Weights of a small GPT-style language model, trained from scratch on English Wikipedia.
Size: 9 heads of 64 (1 for keys and values), MLP 2304 SwiGLU, vocabulary 19667.
Training: 1843M tokens, 7809 steps.
MLP neurons of a small language model. Each row is named by its layer, matrix (gate and up: input weights; down: output weights) and neuron, and shows model dimensions 256-511. Each number is 128 + 24 x the weight over its row's rms, rounded and kept within 0 to 255. Numbers have three digits each. A neuron's up and down rows have the sign that makes its largest values positive.
After each neuron's rows, "raises" lists the tokens whose logits its output raises most directly, leaving later layers aside.

L3.gate1746:140094124157137148114132139166120151179136154121151149133189107134134157154110153113103118118094132111111148115122135119105163121151147084114110093174128127100145135106096125153149106146154134125120081122143087138146137211156103127123105154121122176152120116092110123144139134142092107109140108107144132071126124134087143177123101163118109101141112077105145134077136122108130103114131152130119091122131127069128094125152157097162110124158123131120117155122178130121098162103141123111105141153133139158141147136154164160138125087142136121154134130143151137105142068140141147142199137154117155129108094172140104132135109124118150105102146134156173137097112105135140133104109138148171096087121159100119127088175098114117150179125161130149087112117193132114153105124177103
L3.up1746:143119185118147142125090156166102150164117119150144096126142120119108136156123174145109135109093104123095129136145183128113111110164124105106123125104130153118116099105139154159184090153113137105124105111139104116121123187135114138116114172113116129126100134083100138060107141128106150104147131141109121150113119098114166142143109169110077126141148123137147122128105102163153125099174162092083134142129151143157124154061094137125119144136121131136140138149105088174125109084122135127130167133144162176161140157146154137112117117095170099136138135165086134144141088107147140113165116143118162110130095122144116146134084142124134119132140121158109135096098133110112139129109133088131151086150098137150138108165127123151170142151122101135133149112184110103150141111122131
L3.down1746:131157151121153137148170130147123137103118115145158145123146120143112087130111121103129145166152014130126107177144087094115174103149110145116151140154175118130114103143167141117128136149114099103149145092114117095095114120123128140111147172097106106138129127104145141119122127116140123179124146112162105122103116128132121120122123126113115125132103123137096125112116165128121149132129118107112125148123146142106070098103119104124109127136111090085151146107125143154148094126129161115106135112118112158144123128162149113095126104127120113102106138105109189133144129104090136143078171186104095096110148115156128141127129141118133159161133160184135123115134103108135156092126123135137128138116113155172146148124131136148134092148144129133142146078101098144129071117140103
raises: "ost", "ation", "ac", "ations", "ted"

L3.gate2191:101102147134111120145115132147095138145137142176095102105114139104133137066131136169115179120130126139114097130170118079116141136120109117116148161163126130107114132092106097127106120175152122113152120143175138109125129158124130135129193138149104143126186115118069132117143124131108154155152136094139161137109109140099113129144139096129100174144129134131109134122120108088155120144110103122105121150124158102120172131158120137100109126069110138110113078124185118109108165123144126130116155109153113117103142149127103130143145110149093105122134126177135117110124107069117159153070151154109103129105137106120144108120118091111117146101203112126092153138098165126132172119126148112106126101137126132106141146106111141124112162153171124111081113103113148112105168132159099
L3.up2191:154138147138114142126121154111079097139145136091126127145099098080129111129102091091152089112117138135102157124085116104128170166110130160134128058150143099093155130160138128152130117191091165146126180132154122124141065129102115111152132158126181075124149135105149088079080147156078168058112149146095103167105126099134156103122107104166104132065097114116132136102138135089137161112169118138115147121126083100097087125167078104143070116123119072129150123119144141111149166137132125125094150086103150136114134129134111126141124125120164201128102086123114143117145124110153136126137146170132132108144126155147131127149115089122120140104111155174141136120140108130128098141154142126162150134159128117117166121108133168124157164126127125160174114143135103126134101106175080
L3.down2191:129124138125128144138099100163146102171123120136140118129142152094139170105133104118107116119150101139133104130120120136104167063111118095105132152107112120179131145098168116126112124148174121131184123117158166126122145132128168170149158147150117143155121134094137148118102133130134100108134148120156153113125094139103060109108119156135124150139120136160115133100101087111150121123139115114175112119148136161133157129129125142082121178085130153096158121118110125113100152155109158102167147080078104126162148125125151092102135145133097116140128126123125132139119124092113155142117092124146154163095139131150165123135131127135163143105109129154124094116104134169124147108123108098132097128113125129138137161110124102129157125163130091153138127165094207121126146143149088
raises: "ial", " others.", " others", "iate", " other"

L3.gate2215:085162122145132162133152168134104130101146139099130180098141094156139133109100104157098136125131139106102081152168146110156083104076133128143156157165130136112170155121119135149160151102143149139083106179150134183130141149119102133086126154140104142146136121143122136091130107137115147109110128139160127150115091088161142119135154123077146126123157198117045148084122117095110155168142110100107119108174114135109137156135106160167112132087106124127141114141165131114144163129143196089114143091141137143113131132101132135122169115132079126060147130149132153122151133135155136089138081162122065146133157132126129096100135102132174118139158137113112158145104155121110129117114138190127147123135105119150115123141162143116140169140135133161105113110123142083090178106139089
L3.up2215:090126110111121132093136120118087106103176125113125172113161093132130119101107105135129169119108123117140114146136129097105080152125138091146156129154109121090148132138143132136130107130108116127094133101152131169104118103137149106128098134115142163147141117173103125115146120093139186096125122159152088116138078089171092107094114118093124159089132142149080139082141164105119160135134099079145148108162129093133145158113114129109088165131167105184121097159136129077132161088131134137128136141176134109120134101120129105093089094102107165054137100148119139074107159119110117111078118130119097167134097170123131103116136143118146118131170148118067177136117109151124127116147132158071091178104147164145118106152170147152129166118118084175113123106119106089154156128136114
L3.down2215:142129122074097150106113106121074127119150085163150136099133101136141099119116112117121140113114055116150124108139176082097129134136127099164070127118117124090209130120117152114133075101103090144132123105168138138117117130104115124173118128151160136165134118128150117143101177094135145098148152101168126097135167121109111095125149128146149135122119103171126159065122145111115164143149116112116144123162126126133104101103112140107152134173148132118111134160108129096123130105119110126127123155149126147146143099156093121113076110134104156093096119127135091144110134127108103151140096112123137119118094204112147099142115135126116113073135155109107165095141138103125120104112057109083112139109108151112171081117108160124142169137069088136128142132133137127167158172127132
raises: " Born:", " Location:", " Founded:", " Host", " Native"

L3.gate479:185110088105132122119130173150121062163152126146098057114146104156121114111091176124167119097156154121108116139146109141129122121131182124133166121127136084109151127123125128139136116157098113125099129136105134171153108138133180089113152127132135122120120108106140089124102143140111171134185140081117123127128114129116128133122151164119064130133132097127062115098141122136141147102071122111113100142120118106086124132127126126142104104133140151156087160115117105156139119085110131096112166096123134107108128126092112118139087135118137127098103104146171141124107157127156156147110139152139137165133091138115180129105109101117131149168128102120130108155122143134154151126137105124161124122123131119108091152141138104132147166146123113078140151116115152102121135169123117
L3.up479:143142122098131141154116178150115097122161147120142108147139164133142101126126173128135146110119095149099120146125115143120115111089127135084146163139058090087119148141113140128115103122067115161128120130102103165123126149132100137144120139144106101162130099101102147093087128086109119149148142155139134175122168123127047145135152121126100124144116080124141139135137130146131141141103082135130106160117116181140136106138137122113128104101140147119173122110131148167158146079107180103123146141109090121140134115132133128118120093071123123097088104129117134151104154140100139086129136109171131174127108118154124134125161158102164127117146153149109160147134162140109170141137141142133144095087145136121100134086185126148167113129118168105154134132137080150119114149111093
L3.down479:146101108125088114147098182113105167109148151145134092097106150139161140118124173090112139095098157133108122094097114141122163135148134131121154130088107072110119101187114141117136125123140142089129129146111162136113132158128101132108088156158102074103117107142141166120143143164120119113172126135113140119097099125117116145126115114119088139124135129123121162139117084107168141120131133135116090165065150153127102156161116132149155134107112119149126156143141118125140170103098170128132097123116138091169149150140127131152131168085177146128103104118145095150127160104132153127161131108137145140133117155115128135111072160134141126078171138133096142148141130134135128127114154148140114076133144156130125115130145148136130140121117107106129084159134122168155099114095121
raises: "oz", "ont", "ol", "oming", "oli"

L3.gate74:150157095114128142177074128110127095141112135148154130081102116108118145115126122132175091130148125106128111168159105080131138129122109136143134149103102157155098092101115098173161150149104132120160148138147169109122133109074101107128146150152117129115145092149096123102100120117049116177110131115142134109125150152129121125128156129198114116122147134131144119086161075081149155112104112169108129142151121146206142129150170139140120201110112154156115145121108124122127114115110128134111127077145068166094118130090110146119090091149154094119159133128165126092167144129116117139126104149094104158163152132150093115120155103080100128160135096121136110138121157145142147140149131154177180097109142141102128143165117113094105100149121120104138126097103122085120132124154163
L3.up74:145104137096093138139094149145131133152132121088154098144096111131088087153174122171117111116160130174084138128131144143133134163123151123150139158107168144111126093121098143130108136146122152138168112135142155120110107125114068097142140142160095121107134152107147106137108159065092144129154131151100105076159157139125147147116146159121137134138131131113185098081129121155117127131168157150103101121175084089114142123146128139130140124105123134118100124103138122128145098128170121083156127134103129124115104123148110113107148124138167112108148160140160098095083086134101127099130141187159087142091100120130167175141092144135185111146123147152116124160143108136169159180112114123129151133112127133122079157167136127143111091154115109153125109138118124140117136148107156
L3.down74:118138134132088140157134189139130151137148116134110112141158124153133114100150147164093106122126136131125149111131075074102125143128133104149167093106113155163112111161138113130121145133111146200133098126089141129120154143107106109111103165166135121174110118166094102142145133098134119106162123145082114125106139148096118133157203126172125165121130142127122080087111159166129091079119122130163157112107179127164081148126116118114210115134154126128133139120153127140151127144112132147204167131120140142124124135100130130133139143174089111140103107100131112097115153180122128149128125137105112146131168141142114106132147107106117085141159141121120140137137124144097135135201146122107145096110116149110151080161149115132092143104139112129136098139075105139080182127164105
raises: "ele", "el", "ena", "fer", "aug"

L3.gate372:129103132152170123129084117131142099123171112128101123065118160083141110144150132142121125189151133153112091109153157156116116113076124125129146164128155167124117126115146106112126135075149154165149132150124120152129128160121088158165127152112113135119166126109133147165158080147167173106170133118096113162122125132161123134107121109100151112127147138084136097093136124107110136147101115115124173133116120120108133083108108107121135123173110181106167092089146132125136143108097131113128160118111122136121120112116128160143122125144124095167116132091127151113118138156107142109142133119142169174119124134150157107136077131097099144139141144133127162160102174119150143138133128145157122093118173091100145141127128142146145102125115100116104116101148175175147088136126131
L3.up372:151152110151134119111120135143138171113128141134134133134147108150150170172100162128113129129101121139114123107087186125097141181108121134126122082061162133087123117123147134117135176119111148141106130135156133138108103078132092110107138131129153118062130093119115134162163146097100110077150187093121149139117109092120141102123125148108139135074134127111116107148087113142118149097140120101145131140103136137094057155123141133156142161133143083120122102124116142131151100143116123135133148148120150118138128108125089144145189121097148149173138106138141134120139143130130141112129155138131117166140149144125126160136154133125123125103125139125111088133111071125124114147112127144120159114143099128140123122117119122154103164125066135149124151149158093127162080146093148
L3.down372:138144120113119170072154139159135152186107123114081153143085137146099116135117135076097140133124129151123133162114137114139163102132107109131096094110103104170101100136161096133146084154157081124118058123161143093151151134126143155132075125101140155162121102120108107165175154131129114119151112139160157122113103136145100130140101128130087081122049110130113110132103138162143143145118111139128123119143127097163130084153123137128107144168136114130095139136124145145109135146185127159073131141151104123131116151111135122127095104121158136181130118124094115145100111105063152152133138114144172150166139105158137144115113189116143113125089088136133121122072162140145141116139162148082132135140145105108152125134111145096099155127108164125094107183114128129117139108142168
raises: "|---|---|", "part", "light", "body", "ret"

L3.gate1287:132125126100117161136147139140092143128141117094126176111139115111134063114103103153103108125086130125133126116130118088135100143141133159116150085122107150118119118137126134108152118181164150139119084132159150105126123096162149100104147135137121163115147126121098124173136113153132146133198113152122139146143076120132113103137098122097133148089140110089133173138187099104146108132130129144103151133088114164101129137111130128150112120154153101140115122148136110149130112114140139147129068157128152113153102098133158127139133149129170150095112099156175099152139126087101112140181060131116130103180114120100152065090160108104170127125120125122127148112129115114115144128136140132134141136146115128106126145130113066106133147141127137125111138136131131127169146095104083
L3.up1287:127115126118093101123128176182107125134105075131108105093163123106137103118092103139144116138157152108111115137096107125124116106146142135133148097112138131159114103145127156130131175117122128160157136134089136116156142110132137133154166125142122108154071104184127152099145105136098120117102130112118136106149105118107134133097132151147135132108146139128090182101101110167122101114163154123148090114127107109158126140156127156141117170136099087144080122131173129126126144136119124144146109136122086150180140108112074073109130137191132148160075140104118156096130124115092115128198096135126140132134123161142114125109136151133174128151110118124106108126124098123139118124139121091150156150149105154174103162130146121114085147132110141157140121134113164080148093120103121
L3.down1287:118126142111150104123149145159110158111129114114135157085127122127133107126103137134139140159088116102116121126166153100134117128151125182120157102080166151089099102115158122170122140151133148143111117168129185110116140116163135140141132143165124138133165135096094110137083125112148153144152101138091156169142124126126128173112143087113154118110142142129120172135130111117171135141152142141132143131110110111144126146120121148090098106161164116170158145089115092192116130147132113110120141154144113130130150089139139109152131133136131140123108139131140123147107123138135137116120106141123162141159125134100109100114105097121184090098080109114066109102116141111127144139138176125134123115138111117107122110156134122087155103087130129103119140124157148120150124184134143
raises: "ies,", "ies.", "ies:", "ista", "izz"

L3.gate920:154105168129123161119138122172130103142125092091102134132104112159136162145127154133128095163069148143125144096126152136112106155145110117154142128122120180109138132148116129140155142124122123071153090147123140081087095130124165146129097119124117139102150112103149137133138120126125133134091138121126135119150096141106147157119131110152107106162142151117146084117106137148149153139130117172125119123114074129114127132152140135152112151110110086132099133134151105153116151077133110110145159182149138128146140134133154114154154140190137136117102111107152144131149128129131091076148127111128119155118140154128121127162075109127128142129134065142135149122145166135164140109146110088113129142126130117151103201142116120128131099113158128140148107111080147070143171169152078
L3.up920:139112161124096134154147155116158149146125100112106126131154094128128123140096080121106112133154133117119119080114137142092110149115151124158162095098144141109142113137109114117124133121148116099148112103117143111111124111121076110127106188111124109152130127134124089153099162161156171150135131118117108117098117138153161143086119152145118170171129147145102118112130140130130141137169123139111103147129113152126141161171097140142133132126144163125137107179116120109141150132144154119122097130124133142104168089173070146114114094097103143105132109091109123150150137152097093128118133125114103132111164155134079165114143127128077166102128106128137119117127114165125103113105145159098111164151122124148134128170084105164106102116163121152178106138125126148161142148145159
L3.down920:144131139127072140124151109112139110133130121130124117142133136166133096150117125105131129150110108152095047098121138138117124127156121136086136135101152092127079126131096147136152117077113071115108087128202142134120123110141093114144095139145112064161120140129153116113116126120156159095147099141150117170149121108117086146155099118101171139131099136130145150093119162146077119160133153115086133146122091112157143141125116092153119134100148176102116138133118086143139143144159189062172128028093129117152113140163061124140132132104148109146115106098133124095192112125091114092141093136150140156139139162153147097112144124150114115141089132116136131127175130117151141091099124146131130133168159110111105106146104088154124164156129126077081138143094106118130149143071128
raises: "ch", "ching", "ch.", "ras", "chus"